MLP neurons of a small language model. Each row is named by its layer, matrix (up: input weights; down: output weights) and neuron, and shows model dimensions 16-143. Each number is 500 + 50 x the weight over its row's rms, rounded and kept within 0 to 999. Numbers have three digits each.
Before each neuron's rows, "fires after" lists the tokens most often just before its 100 highest values on Wikipedia text that the model never trained on.

fires after: " the", " in", " In", " The", "-", ","
L3.up174:512446501438539520461517455437452372626563477484423544639504554502565578509516404478522534477530560600543544536512581445490525454481510439492504544559414513519515508478482547524464461509491506566612487500465569453500504577640497530447527470521508437553486563530501536414448477542510504492547480528375412527496536523486440496501489488440516593470477504533430492491446571560480397548516
L3.down174:520417557529494441432398543493485530490510573530487490494486475475491532409555402522494432506460432510438520490553478453460586519421401525561528595487496555529496590567493449626515514494480484509517454553548564579475424560406515466564414508514425495519486456493432575603513484569481500388569497537575554462488456528523400589559538509460500398524488445562494533564478455483565514521448

fires after: " N", " U", " M", " S", " n", " K"
L7.up360:509554516477519524586529511530465534556579571459520468489483485504488482557559499462589447519477464448516475410422569437563585438572465296448549524527562529528462462415454541509503557427551468403469543397518473488495452477505515601458459479462428546495392558446521454523547578408435518495503479573525495512490545504537489522516449534528500498592515509513515468462530525458534498437515
L7.down360:534537502542534449494521440428570385540469607441443546495590492524541427469534518490396553490469471565442507519482545499450608529463502509493478535457489529430444515496507429479511371484422518581439482651516497437582508568428541485450525506548525399502582505480485563458448449443497448524454549525531533490502533475534535441433530382555469493488542436501457537620543540491438499515531

fires after: " of", "s", " in", " to", "p"
L3.up119:476457488476467525489569484452442459461405499527445505479445547511516430518521444466598445544465547490459541527473446504527473450503485444439495487547465429527509480461588521427391464449527540431486452533440396532409460522571498425550488543415533491562447516523499569480506457532450501483568561434544526513545464558572456456522507499612385569494449518500462429446478484508510531501589
L3.down119:426509502479502511511397521591557544522543509483518504504584506435504577437478552509454593426531457494542494459510545484475587568497556561532446575481564489468461463517515488516605541569502403543479530507525590461482544439453500590426547452595439526508529490475512487558517487512500500515438448591487431569478493458514554605509513522453564459443555465513529593492616505553466459494456

fires after: " m", " M", "M", "it", " p", "ort"
L6.up563:500460537486484409476497462486551417526565601559431414605419514497513520547518453468572488415523453570564460553563492486511528415512546422473483518528459449545510567559504536570445534509468573452536444435493559511493574551531468523378510464473469519492470542474547494440432528439429474567537409531409505552589451514490585521494561554539582532521526456539454551496499484517435450456516
L6.down563:496535474590511454457519439513544535441478421561562470360581469455523552484533505477359510483426545501419534464526547501476638573435468480518515527528540501486502512413445439484471465489539462486419521589461527509511344509471466543614528483517432514486490527547398503529580441524583541484571460519509458583474589600520426435496511489480544492464550589450520402477514506444521530506469

fires after: " to", " L", " would", " bec", ",", " R"
L6.up56:503529496539494480459548528451492433573564496502498469487572614593498452403509489503562449488510424554523489611545466468530458337443628502438592434483568515458458539492460563573503405396454539596572500518505551588484555477441544478509479466486478430514482449564541529460444534483462591522474476486549464491502499475546508560557487514587610522471461525491442488515495521530444489556488
L6.down56:452498454533511549506454529523484497458446527520409496538528439660536508526478546435516537354470520472450449468424440450498492515566466475439537505544447543527554614546542534497485522525483504398409494490580526472532479628515535560516496530463400495508537526404566399456512434466464440515505548493408490605565510506540505512477390516514446484472499427515479478514508540522484432518417

fires after: "k", " s", " r", " l", " R", " K"
L3.up450:520566456474460400443526471656525528640502565499460528560504455479529518511485586464551431529474530450492549457488482560461533411452574525449513559464560509518515518416499558559545452435502484579537414454560518516419414441491490519405484490514538487560473515579569452490476511514569535443484583510476421543407510484540453527490520515491476529433475489506483603549650424448488536517425
L3.down450:435439493599468597559542441467492477498482529507522560466568477503430466516553471450507488518502425573355430522562445569585426513480413488504452527463473548524478541503501519527497549513456490459489462541464562487576495537438493494536486504491435558493581509401438520518568494562460535457518516478349577495527494590524498459483454496454454489537500406485407471516435436526472549492574

fires after: " S", " B", " m", " P", " An", " M"
L8.up594:472532539508420495468467447517504535537448471499558485525455604462539535565525498434559518473596489482571579524539419497542512452469574472512490500563516564523403465572466446517509499529529439335535526486563505519473465373587436637548489571484485513508551472542501296527501515507596439500435480550568451520386480500446504470533522484455500511536449522520518511500551531539514483482539
L8.down594:552514514412505541513521550613454517520584525531500496412465528543590530502552388546439445586491518575491476499546601464500542532531442481481419516522515508564550497568546516502490456499549426451489529454448544525462529647478557526440447453516485484408441553442509545489507564480478544446452538493490495565570506493630546533469471497431547483397554480526435444544537519543499487515469

fires after: " N", "/", " |", " n", "N", " c"
L6.up59:487509535405367517612551506487528500557485579495584555549421499496476561560547540489510443512543437450462462524523517455389505484439475496414518523549412527587510488523496557599466534470536516532651492566572440529493406519491455573409523526425631522534426501550528535543461485508480466506437488541520481604498609464483546508514530426446525493558496531536516379439511469479506500454538
L6.down59:516590452508506545497440483502507530506561467422548498495484425424545513537511507503423484564435613547469581539486487520560426513518445550483526507560518595500598450476514486436546458527422492506506443518540483548524531493461541467545433478521436474468600522355479479461494481525518499498514581546500500427513353554439486534419453554520574552595520460462419563446511516445454403522363

fires after: ":", "–", "ch", ",", "it", " in"
L3.up601:480470578510556563598433496496489382430483485501516514483527534576533444504538520551574496554528439495517498528563527476492589538534518463405564474516563468446594471460465609485515469490437497570380408483534536412615567519563565455416467464555512348447524531484470589534521459530391413564438558455525544501456497457540521556569511530558537559458453487512491501484519541561488500527493
L3.down601:473550536468491429514581509478436595558443451487527511467481439510554585511498526445452584489591561475522508494487512467415542506473544462508524502501573496440463494512545393496479506571601515385533487413518541540516445478557425524505494496454505515519595466509586417424530459481504521482522545509557531390620408603561530469438529484453502503478500495468430510528561513442578507510535

fires after: " the", " The", " Pr", " a", " was"
L3.up57:490536404445545534552546425472471455631487517478506501544589421412444461474498516499577507533468497568511522476446519397476429443499448422591511492546483581479434553490506525428468362432488427634482456503464489522492527529476481490415559555466500562557452471544563502440465495491424511493551523520533381532492447550561461505448509536523560479419493530597490452465429463509446453540517
L3.down57:468498522458417478458482490394584571551587465501466525420584476505515419567478484487532457487484530402533544466479500486520493556487554485506494428425497476544470493495610472461545539526366562473560359525545471544489512579521552541472513502451527451487548476496371442540429507580536592469524532461543662464574450472500506491433498514455467465554445584470536557442485573455473457481556

fires after: " f", " p", " comp", " (", " sp"
L8.up91:490479453452451478478474488441423528492565516424441485516553587536448520551444507564496508484562444505594421476369481387553539487485450481528589501473517556492414510496551459518578457605537516455480518368473496475469529573491510475468481540402593518538500580523576568470482500503500532518495527496493518490424453467494433519532477459524543477403510494471501537536501502409534497546488
L8.down91:476497488495532453558504493443536529562503472538508508563497465447492480531544484504530577473525538551536540526461497530541436540561567510615508489530472479434452592529520504455517664428430572444533526574501519504546505520557497560552498509531516490386523463520580514505488456578549579460490519470564454421437510502499502577471523512465537524545512522533418480359492464556446538502545

fires after: " St", " R", " B", " st"
L3.up101:489558432510626578517526483525486447553503581413371474469515625491476500508478627516537517372530418534498564459489522520369461444474467493558585476536596482497559515533546487526525520462457431529450479526488439548481452524450454438475549467515572495552462523608586451513447531532578467506483485504437464526474544555525435494494534511511601615527503380530464532442570529541524491554478
L3.down101:521444486577514487501499513519557564512477455524489600497576571577453377391451631447529447520691593487509503504510434466510493545521521534529478506523491504453457471483517534506450406471516565488506460487556541507568473451567432530501496498534396506601585484464449425545589506396467512546434522502498533544544539487502504468443493495542495498490462477536490491549495465520405507496535

fires after: " on", " in", " (", "On", ":", " |"
L8.up104:484568515475416512429512544498526406489481516472519530449586505556569522525503519481483600472578598485504459532536507536476505452463540494519570490573485488441452569511535507494548445536504438544530482439526546488461473470586539503452564446471515436510433519405429544478517504536549579540514449459510415585472510497528397475481578463443412482487513543572514502473499533526423695483537
L8.down104:513494557454490494512538393527485577537514462511454535475496425466507446491452553506421424482517502388542503483463535415574462429506502503449491526508537466457426527462452472507515604449463467452481512458464504446570620556549505503497500502538467561515488463636492557513508484541460524520516556576560454530513522489547557408588526506539428453458367531431608592489608533479518501495527

fires after: "|", "ed", " F", " the", " October"
L3.up495:512509451507587474550468478467554527513492564455542523517474527502513424435499504555627592570553601496491555394460567450529493497459491573572501485571548498524578561432547563449594564424521366441597451560441553478453452517421463535512521446447589454417509502454482493449467476569418503470442418450411485501505511495547442528481466469548578523551458507523445441534560474583533494478556
L3.down495:500513517450501397527544497518395467569483551494431492569578565447456486468574564509490545432516497430562566549467548492524487503364506515520485470429599527510466467506499466541529498510525521599491574528594440409445472443519473471401490486460560626569513557511570494471404568406470562521476557469616538450492464540542532463495548581466463468433477482574517462523419522432552581539527

fires after: " f", " C", " c", "it", " ar", " reg"
L7.up94:441499362463537497571488517556498480500533502471495538589377448524503466517473546517480531421512483484592409503412532511459562492433492498493510515506435539502574556502481577555412519490555419446467530433569461543468526464508424525540419465498504577507439426545550472491478421466535478488428496643375422498497531507519549519464512585506499510496574442488525494513470582446481528486474
L7.down94:442466578528527531537459504533457503459457552477478486508612528534554535529437527494579462416504545467418470530459456531433512540501470418496522511489548510492494477450468535428478444535460557457426458482533517555486453483533415528361475477446552395590494484460481518490550454529500631486537417541436451507475580566436482518444536444469487540432360474493458433529483634475546455335439

fires after: ",", " E", " H", "es", "sh", " e"
L3.up237:487428499502550471491460457521527411517497500505429468523515507437518474474486595462548598533533491539598521485484395525447471574471490463453457465458532488442468417479439543581532545506362458516416516523445467436518450469445527421479549556472581448526494501528579474570451427471462471454499509529476471523480463504431454467459509418559619507544463655501451512558632556479518481532555
L3.down237:485495559551500488493511562483501534559437450486518530517491542574398547518596414514563478489522498495401452512503520497496603439520488451593463489610517483512589616486510517439474403478579548439515505460532569557508492503567557593567444492460468439535497462525432536482561560480462514569449546442525531547542473433603561568541553552493428571504462438448521386468446493471546507540463

fires after: " c", " C", " la", " a", " inst", " ad"
L8.up588:529521381521478424550505482481498472483552521492542528560470546520525438504540599451506592488484598531533530482493453565510577394413502407523511503498510510454470455501549501479534567509592566543609469457519470516482407486575468539485474535486493423500499445412429440456531478521470539512508503481532462560379511499507517545565523541485516520493493545394545422411561477513330456491525
L8.down588:453450515490448597386503494526573470547539526542489452415508467510496529545551384504532527438451393498434460517519492510489443453508471496488521495511524528568499548532493520497464507335487485431499525510575583383413533518515530550460356482518498426458513497523608595430573454520487461489478460482444398508471509475528482523530541461446499457518484419497483486551466562501497579422540

fires after: "I", " ar", " M", " m", " c", " N"
L8.up618:489483500432410548514482434504450451617574449496440454570506514547454428517491530411631513498538469470524483480478538433528493441466525443542435520484599516505548553520505581576546472434464544579525543414557439470502444479546522500417397493491554439493421484505482395436509441551534550585497487580535425511479412460530531529514447531540534535516517492567601551428518504463472548503554
L8.down618:536506549468519495437475436490468556487480557492575480548554534551586525459479547568501452434580508499494517508460467528456538443561543526441545579458528465493418490377503554563486543460500457460567494563403563487525496587515460483570553516488509552520518492438544543523458596443498480489497484492538515412460608517522562543554477426477566524507494480513455402594415383510465448635525

fires after: " in", "mer", "lect", "ter", " In", "In"
L3.up406:463525423495638566484561514509565567480547526422602537541472437570535521532553522548449495449452473574512471444523617519537576536492463465521557522562449542461448550512522460585430564484491504413457397530447466500541562506583458481555565517471494487546557545487476488559447445379508439429468552589456561459459527437480544466577511501469543459562574460453534526515450588536450567531551
L3.down406:502511505492367471491414493499526428520510451578420444382486560551442543465523510470549430557501558523530534573503446575493494458500506495465464474462589431494515451503486484452463464518492530473515525425488565473479399479489489600443428476466499529393448506566556506489566552573435581630471427473437499545443536642502457552493497506511510533476506588534466479466519397470563512445502

fires after: " N", " G", "N", " It", " g"
L6.up134:508571524572478520661523504578479490486425575440567589533471463419509539462531535511534611528491443548471485590495494555480476599465521531377538491557530509478434544481453438517498530420472482485539565504546518441549527517522498474381546463524489499529436577482605482474433526474453606600460440555475506581499509418508530478497465587496479492562511555599491445471471493486459513475555
L6.down134:494414537421507487465484504476658530530557513536555467524440451546526508511560527482529465490446479515492513466587490532535449445521512428565457466368433559481588553482539494484609419480482559495474479468453479419568536406501492547469479527511525503510502525528535542472492491412442481430535515464530537565554465603495512511574547499525427463492524474444529584502604394473507530539523

fires after: " l", " L", " |", "l", ".", "L"
L6.up107:475490498479545519572439591439490476551568484486445483471506561536514536394501502425507512526512477493488449538510441477415561443462513632530487462468453505520537608474532569486443378495529574486555414391459565481532497572587488420472497433427503436492498551529523523559543440523515602573488523506482464503397392499571578551420483523479498538495516576416546451411473463495528477576459
L6.down107:518508474468438461555552525517480477522400517460486529545465476484478532584529551524527525470491523543504437471470531528541372505543412444477491493514571504461544487603475433586543596519511418473555576587582404531496560503437453481547406508535467593508451477552441420548450609605455549475474455616583455475649629461510479486513508485568552511529490504536463494502552533512434509569486

fires after: " M", " m", " med", " Democrat", " Min", "oard"
L3.up220:459441512503497473499500478614480539482504534486550531581573455518475595607507491460497460519593538424518469463532504510469506549481543464521500519635572523540531497436430555539459452475436483498552533386482567538480500519533537595546520483516516492565454443481596365477515441503476569550399469601455454541508636522470530485455557384525531480523483467551541476555545510525550462486590
L3.down220:603482396487529469513499408512440432502442465498444515506426492597484455464551538481541449518439479493502558476466491494557526509412435518478493526526492544598476561410467601487563432507466513571467508527454536578583461542435447502475608342464474566535495540463469481479483557487601505482558444512488504583560438457545526472586532483483451552559591536494539507529405516458515615502504

fires after: " S", " s", " j", " se", " sp", " n"
L8.up208:504488409491508487565476448640483446573575551486502547558486453544561559474471480521543569509612547449485580512498445538522511512505531479531486546545472505459477524531516491523530508496494423498496557443501564452532492501463517598464532479468560515473599499481533527489591595495365551507415349570420436548527541424499481479569553522423544526496473515439429503462514493485498572576525
L8.down208:550497494479488464505578536413522507414596495534541474432403507516521483515515535363459442503405531549510445575467526524526572484464471579569467462505494541529527452525465472454444502495548400581482507556431514532431493500549509479553421454465563513627361577578535601558494512455532491476605555477440524519529429602487551446480487445556412514520464518425593543591522452426455529463479

fires after: "\n", " (", " |", " pr"
L8.up28:452442484450580429550585582614484542617546549457536425535596460492470439539476509494466497442556507501436455507527498487436544449547605506557522469443456539483544524461424483491490470473498617504513453459573431507504526551481444501414502501527482488578526529548502505450486512524459537595479473434424409480456549535520468448348555499503421471551467462502477478388461537496486540544433
L8.down28:577509550504541533515557497456560456573430542568556438556488438427503478516478636500563463519441484542500491443517497426602500496591474523469535476534529525570385458501595572427502550523465471502479520467451437498468535491587549452429503435514522535469507491462399510543418485485491479435499484540542526520481418530495504548540435579528482387487529541468547499521436586521546486520464

fires after: " c", " C", " j", " con", " pr", "g"
L7.up352:442459424589411544506512499548478493446509468484512596562480510491566477459468495492498468501570613535591466611503511412517593463496573469540552489475612497497555482570437433484504488560445495360575499471525447572467502470622559509510452543541489451492489546446536466446587505477514480532456542513472445526532510546553418583444505538524431500488431474524504439451551603520462513536465
L7.down352:479480465495437572389491544537475504519488579544531357467496495566524517553460402413492453549523431507524475456517472601522477452519438395537526543437464585515478560444482537574464376447378527517500502420545520516517575598432459517479619495454452421510483508461501445459500489624545595420553479471557519518427458499511521377414464504509493490502527513543507491479473526581509534489364

fires after: " S", " s", "al", "S", " r", "ew"
L7.up250:519442498603404487547449442574522602496571459517551506497467518472556546542525499497558564552512475523511476548532484518540569358469547522438582474490490478459495507454479518411458448506472441459470501456537606466490496479525477550558529462571506474446571521568542498444650552497452446444555449539428361470414549488469522566425511561493571441449485472418476455473579496433421564478474
L7.down250:485479448471563571509524518525464440471490507523465483494449527456491411501550545493445431482558497458452458405563530559430455500517364440502526495457527550487532469508480495544454420462441546410567515436470476532562529513537538454467425507550512560582381471433482517551485448396565565485545530462469503618513468546426438492582436485442477463467510479479505483474420512552528453498512

fires after: ",", " l", "  "
L7.up505:430564491503602422464525516438509504480479446475505507515500516528482513473563424479497536530495475567493540627472463487480529457479585414462553558544503499490508493575538508482555423530418475584512581438476463522449450417482483458434546451478520473487510489603524440528450445430557519493446436538469540373563472439476517555421454501511468467500410577588414483416499604492470512485470
L7.down505:467496587525477599520446529490424521448583528536489591510487499458489497471447496524507572459517599426470433447445407466564480588465441506499593472526468432530549427550495444546437531405575575431525431481512521517532489482565488529550416521594471473493565440448489442451480566594491541587430516418437398562474578464516461441567522479513593555476496419506532497480506474456565551529516

fires after: " m", " sc", " t", "our", " M", " count"
L3.up393:550530599565484488447456584491556442501607423446586453550439608501462500598505527580581539533479438481470525591526466516461463534453479369463455430507497461528526478546472565448543474564489499415522474494506507549422520560495480533520481461521500470459516569475616443473577482572467508646486450596519498544466527441531539572456533498557502492529458474527543452551549537577504515449524
L3.down393:515481473536502450577578363454474404593457469488501520449550416540438587465547438463548467460475491469570512433472490448530507527557556596523494561455415496506485512480604435505500433449592526526452463454443565525631443501564472482471582492446527467563490521500452465509458525422548563407504534399490533505540500551441474392516531521464523571399482535532416486540488517457471530515534

fires after: " c", " C", "-", " (", "H"
L7.up629:502408451510453468514484485536603440494492563480432584470512517533519459526480477432468465519515449524518512592448504527444530443538483509560504502516535571539466490458446487513474545533439543445543482473534446550467437466529505538484544511532476390474458567580482437431619452429376542542415572518473419503436581577487494536577446539539551589444540617475397524486459578498446536453470
L7.down629:464543519517474509464572493513570426543509488438465542450435481539435481448521534603411540538497538524523540433484523584630363456464458538515458472481474508428535455475444567527578398386508495546505436538527521477458530533469468465428561545542509555418529581555559567490512540497595496507527512543592496488420437508528562509551563522544446427477493471442491471553539412574542537582563

fires after: " g", "t", " G", "et", "ourn"
L3.up17:451455507554594444564528519452425480525480581452462581540456579632508557570505530504458498573519408618448487535494522422535577424471474548511482568591604574470570493410443566525492432510509468446484621512533545498551559481547516487374540528561540487519465516595489523498496543520391496570516517556572516545434538522509492536550496449522563432536466509487565437444501506562454516518593
L3.down17:488573533534504483480482414486532460506488430592471491487616548406505417493465553544488514545482496445447463504473495590415550576455527533464465521466455423495461526567565393480556540518512502528470466544450551483509468556478541442499438543434447559479518433555540438533444462458523591430503474416476486534600563551543465418572425552477434459489586458512489482369581534541439545462543

fires after: " l", "b", "l", "cl", " b"
L3.up276:437498474443487461644489571510472485677512495493511439438447519527498481497541488551558566446468485549464513509575476523436557412422559374487515516559489537375543588464456529612484384448524598447510496577451557531541578564536528482522560508477519486542400536508534428410592510500444523572484429565545515517583513525500488512502529545445558430482442576476465528465548465538539493536570
L3.down276:537486545591432495466528471560493521493458506475580549531541510521508565457377528468427502487512412402558459463448463531518588494484461410490506454435438451561500445517486462399526505510531455543503484457565415537476507444472393427438436525423473457474542562418432494413559451484518522515430571606509444533506498447454518510502486502559438543577521391605438409533477592469471531524392

fires after: " in", " of", " from", " over", " the", " about"
L8.up366:441524395471507463485563567480418400544469503540545426501455508551415479481486533480522544464553451573588504544481429583499483500518483466530492473654452537470469523479528570437534522495519503496454496467480475464493546456576530514518447505443455507516486522613517500564368487487594565463464445421530475537354527559464485477514557564508532556490482559563438505512581612516492512554470
L8.down366:482444528444443542477452542490513423510422547466435443537564453538488530538405433475518440422547518429576523451539487575523503537564540491492442513474510446457469436383449446453458469496461538512464567481535474415532499492456533588484546479473468494450473559507475498467530534494528607459531493458420424459580503375432444406504498443513475488398531505397541524576519503584592503431496

fires after: ",", " In", " in", " man", "f", " Man"
L8.up489:508518465545481508575472497548551415438473530455549462552484524520611482466482527506568511452557555508605516616502490401514549518486554471447536476555523495503455553490472439453443455565592436429530587401483632399596491452561427552459424535463512422530572487441582552444527461478557513488496482500557547609516534476515475494513566409524534486461433504544510515425522522522408518438501
L8.down489:491655462484495503551555522474495522513491467521418417413457517456561456490449553480459430523453451455539540441435425536434591528533489542584476554560534471451545480474547400490531508479468483500540508424555499467507350489465492438529508553462510583574444547479454467516536513525489503442474429510535443500512466621532482518492492529556448530461516445502442452582521495464539512421544

fires after: " a", " V", " I", "ir", " U", "ip"
L7.up296:495553411508504517452476529486522500544465443497588438576505528525513557582448493553515526452532467502484372419465580466503529452549493513520534513504514514429428597417435571428443497460467535560454443473500450563516523597584462529474464456506562457507364505409431475491543497416555544620434514473480504564531522455509440522500536532533560481510437434561494504420504588450567494576528
L7.down296:501463516404386516563474496492502533523564515466483515409462550500521514488567495461546473485520528626541570571504426512448452483479506545479454540370479508432526459503434442464519512428519560460543386467500523531460458453411491464556412483463435526522503495509474449410508487539476526549527408529536619417573458570498486532497428501578505506492555500458498542515502400465557498373506

fires after: " c", " f", " A", " on", " p"
L8.up65:511434485465534568483501553571606508570567543441481441546406479585499509440532502510469460345489512559588502548448482507495418497454519456513519533419569542415519483502569491511489522488567514589480562412480551505479385497601508509526501475552580499532408536470508481513529478528560531589531542493425482458476401451530426522502492433525471583486532567497482587574481435475499549524494
L8.down65:510537519509462512430556472404446555440506528431501618485517508412537551491506428523527466498539462526348541444542523463447506396591477564518522479579537523445524462515506464506599555546494461461562561510540450514510488469488492466539476542491491508569456422585504502419509518481404461488477621475468388534498542526506551605557474519552441488504491491469516419395604498383492406477561

fires after: " F", " M", " Mo", "ok", " part", " N"
L6.up116:533467510462578433577507512426440574544493520455431495503384482542472560591544465418436611423531418538471518489539577476524586511408464461555434526463434467457459529534561532537553562486535536462427460420500553496470485424524492518458499465450527508486475522521492483585496511386570449567482482620542501524473492527437405450490571474462467524563384501591478530505535539513461531442472
L6.down116:425533424474482488403548490585514439505570486502513553522602501464459444542465532551475468534508485459471513461510483498494489413522503679504540567506555470536574414509521416422452477471493494485492541511538391595567647492440530506535495507490502503508548483521450420492468468636458505458506492496425465524574502432510591516472454418562510552532516472364532536500541549543452412473457

fires after: " the", ";", " a", "ated", "in", "ing"
L3.up398:543529502506541509496514491585542444470544583463450514510508513557555470477575479545498406576488493625430535515553551382458549448486488526479588548501529525413530473473470477482459470433575464476484308445489597403562502585588502440491536463545547449456596507532474547445468475435519428538527598510492475586523476546509459512527495511504528470465542550544428494412540543519520503525538
L3.down398:487505556528450442548480478499512460502458512468581505302524476539434487488477324516380549414476549449495540577497517518560471590508487448504484467478444508444495535587493503548647455551523499455427505444522504555474508535465465525500456423472512492423466543570561516561467503541493531475530463383477479430506518456439481518352507510426474443467497437495447513608519508521593554506524

fires after: "un", " V", " U", "en", "ig"
L3.up150:489503524425487446532518513522439453487479452432527499503449414578530495588513503490518506467461432440435476457491658369532517458491444407482563520416445485543435437467520544469462573444560437571525606501569476547512497459520503585479497498488603539504471595579580395418444447509536510505486518559473394500502484523493447563497481602418491448478466561553495447492421550504514449589579
L3.down150:513473459569482472470439527504466522547459444604480505457397579513510603455595430470453540495510523512586544584449445544601582494488467533452439483497517490473494463493425481511534458519492535380429463553434524526473361455451535497448495459517462433514521491459493507533542476466635545497556567457459511453440544480449459525470510415603539502491525568402485586524529486531486540533466

fires after: " G", " g", " en", " R"
L6.up613:476489497441550538523454425495490391471436606442484555617466546483498501543488538483482615505523547512553537492463550444550527521448475496399512496518646557479511518523555511485575384396504463444593517459555531470572489541519487453408461476453551426514482574586469517535483495425478458536425524476607487610554492490500419513536503477575555432434437472504439460477537470488415520563578
L6.down613:459571441538519435555430610535436536476547473512488484496589406516477538512532467507531545522469480536508537457544589540461472539464436465437519537467444511535559522450553511502556383386489516451447469541531522341517482409500564489522473566546467508502476541545495535477523450529433461524499414519580499422510545560540467514466517576452468530429521533487480454490434436456387499486398

fires after: " c", " C", " D", " S", "ou", " d"
L6.up274:498497454452436528554532543473575477549462598529419412566526436480497509527536520395475479541615454564494492527421535474523568422482518329467520531521528535490523430467577504480542417491488496519590526475539429594507457477606497538519558543531543461540455480457490419410570443493491595540455519525596420487489529543498542562464420535565450484425435603466506517491587519485478530521477
L6.down274:543442511478437491481555454531486413569525531519534507500485506591549557536478493442507563505487541556458467472526530479499482460450544575426426599426465544470474481402600541492386441407428523398496476437467531462508442502575508514506501518410503562550436593494504501474506586510549504507398450498465398495544510485591470492522420541444472428492540521557554520569509531520411586503512

fires after: " N", " R", " in", " n", "o", "."
L6.up609:521558524519517469466521551474510463459522538508485481550406538415458550506520518560511478503567356462524396475482471473428497492488395566431490563562494481551514549532499483533584488416440446481460432451422518423497423531566466532505442440464578511536479532549540537541411489468573513520447515478434565585473585493521463555520478455522487546591416518616474459498506534472457554555550
L6.down609:586489474524464509497518530507565499491485488503508489610554495548494469519446621538479515548506495464471494492510526438534560542582496547491451453489460368423393435381522407438435531498499504542477483487506556498501547556413461485430448469500507490595497498507552544518480489489496494455523523520593460387468449412501532618459525390447588564539517465359518523520572452544518344494449

fires after: " D", " d", " St"
L6.up547:525529431443551543576471470494490470500504534484543458475468486605539461451519491471385511446508522515476466545419485493440513459515496439561460569637542381466523527461622400527437474437503524478422541573550504491501394494549467478432482487512466503522397503551539493564429441537552483474428417536443532543497488571430395561485463560491550522504591601495477453488546453519489583496528
L6.down547:546522503475443534478441449521567527563508475471534548581540512434492467635488564476572516465523389454486435550487475438522509521559541503481508508437528509426484499447464637484597521469468442624565503365446441509539541539534552568556392477543560511539524459417508496520526486569504549433490492458492464589484538538534501458527548480519453438511482445519499567421496520542493448493558

fires after: " M", "\n", ",", " in", " n", " N"
L7.up126:523549585436492593460507485525481486544568409420467439540554569387540520536485489544589471540530478452433424611436498488507488464345487468478539489517450480492505481451498542438530509488441467528466472458499580449593437514556444519558548509492456485509441526426489535536564425476440551567526490509478548514429490355528575523577558553525515546477552519521514477526500524526538425509511
L7.down126:415513566444525518458509543510491531517457579523599382565485516568416536483433539416496613468518549476530544505509497574504585414544467469434455525490452511463585461474504471519574517478560466475537515485388432510443610464438534484553510491483502525558484542579532413535500574434503398462551511454538473553491462561435504584495443478571505464429549500393506564505510450427459489568503

fires after: " Mar", "D", "S", " Des", " K", "om"
L3.up187:552406582537510455492494450519508407507528506541509488431485527550431505617535517543477487489498525479482486520443541530511471541445533464585489464523586402541519499339442501496523559524442439553455541497489478543445396526547466536463548526469480419560397499496527463497527425454418454469515435536431589517486442449540549531524498633498411499546480595533410485507469581439499508595470
L3.down187:552590538500471536538527486513458550567508466500515530504556601486543540359387530472500452517510411527556519587467574440465533482525482529465477535446400437508533511537476590402494435578536529437535493509509521535497581428455482493486465505528509590524599538490489550524474629446537524558493498413517416522572540523535429563491504452420569529478457554509482476519528439455492551537539

fires after: " |", " r", " m", " l", " s", " /"
L3.up76:466463485460388388473518528481470500515660546462435495495544523450552582550447487468514567414557478532493550406459452455382575468502515486438517487469473558454495571408479539554451537577593463550589512492541478558520489581537514461510548474469561542531457521596599559456484514506578603446434477443507457563453463569525485493474507517501483430455491579447502476396539444463547476503461
L3.down76:523521478496497507625489575541506450483390453521497412573485516512487446420512442572559470493475477548483453566518515483616425518560512540431437481529518485493537496528522463556516459487488563392556537500450542444579504448452445588548556572532508477491427480441484569558527511520408373546515505531465478507595566470506424518537520453474511519558487457605557534577486469508385447507515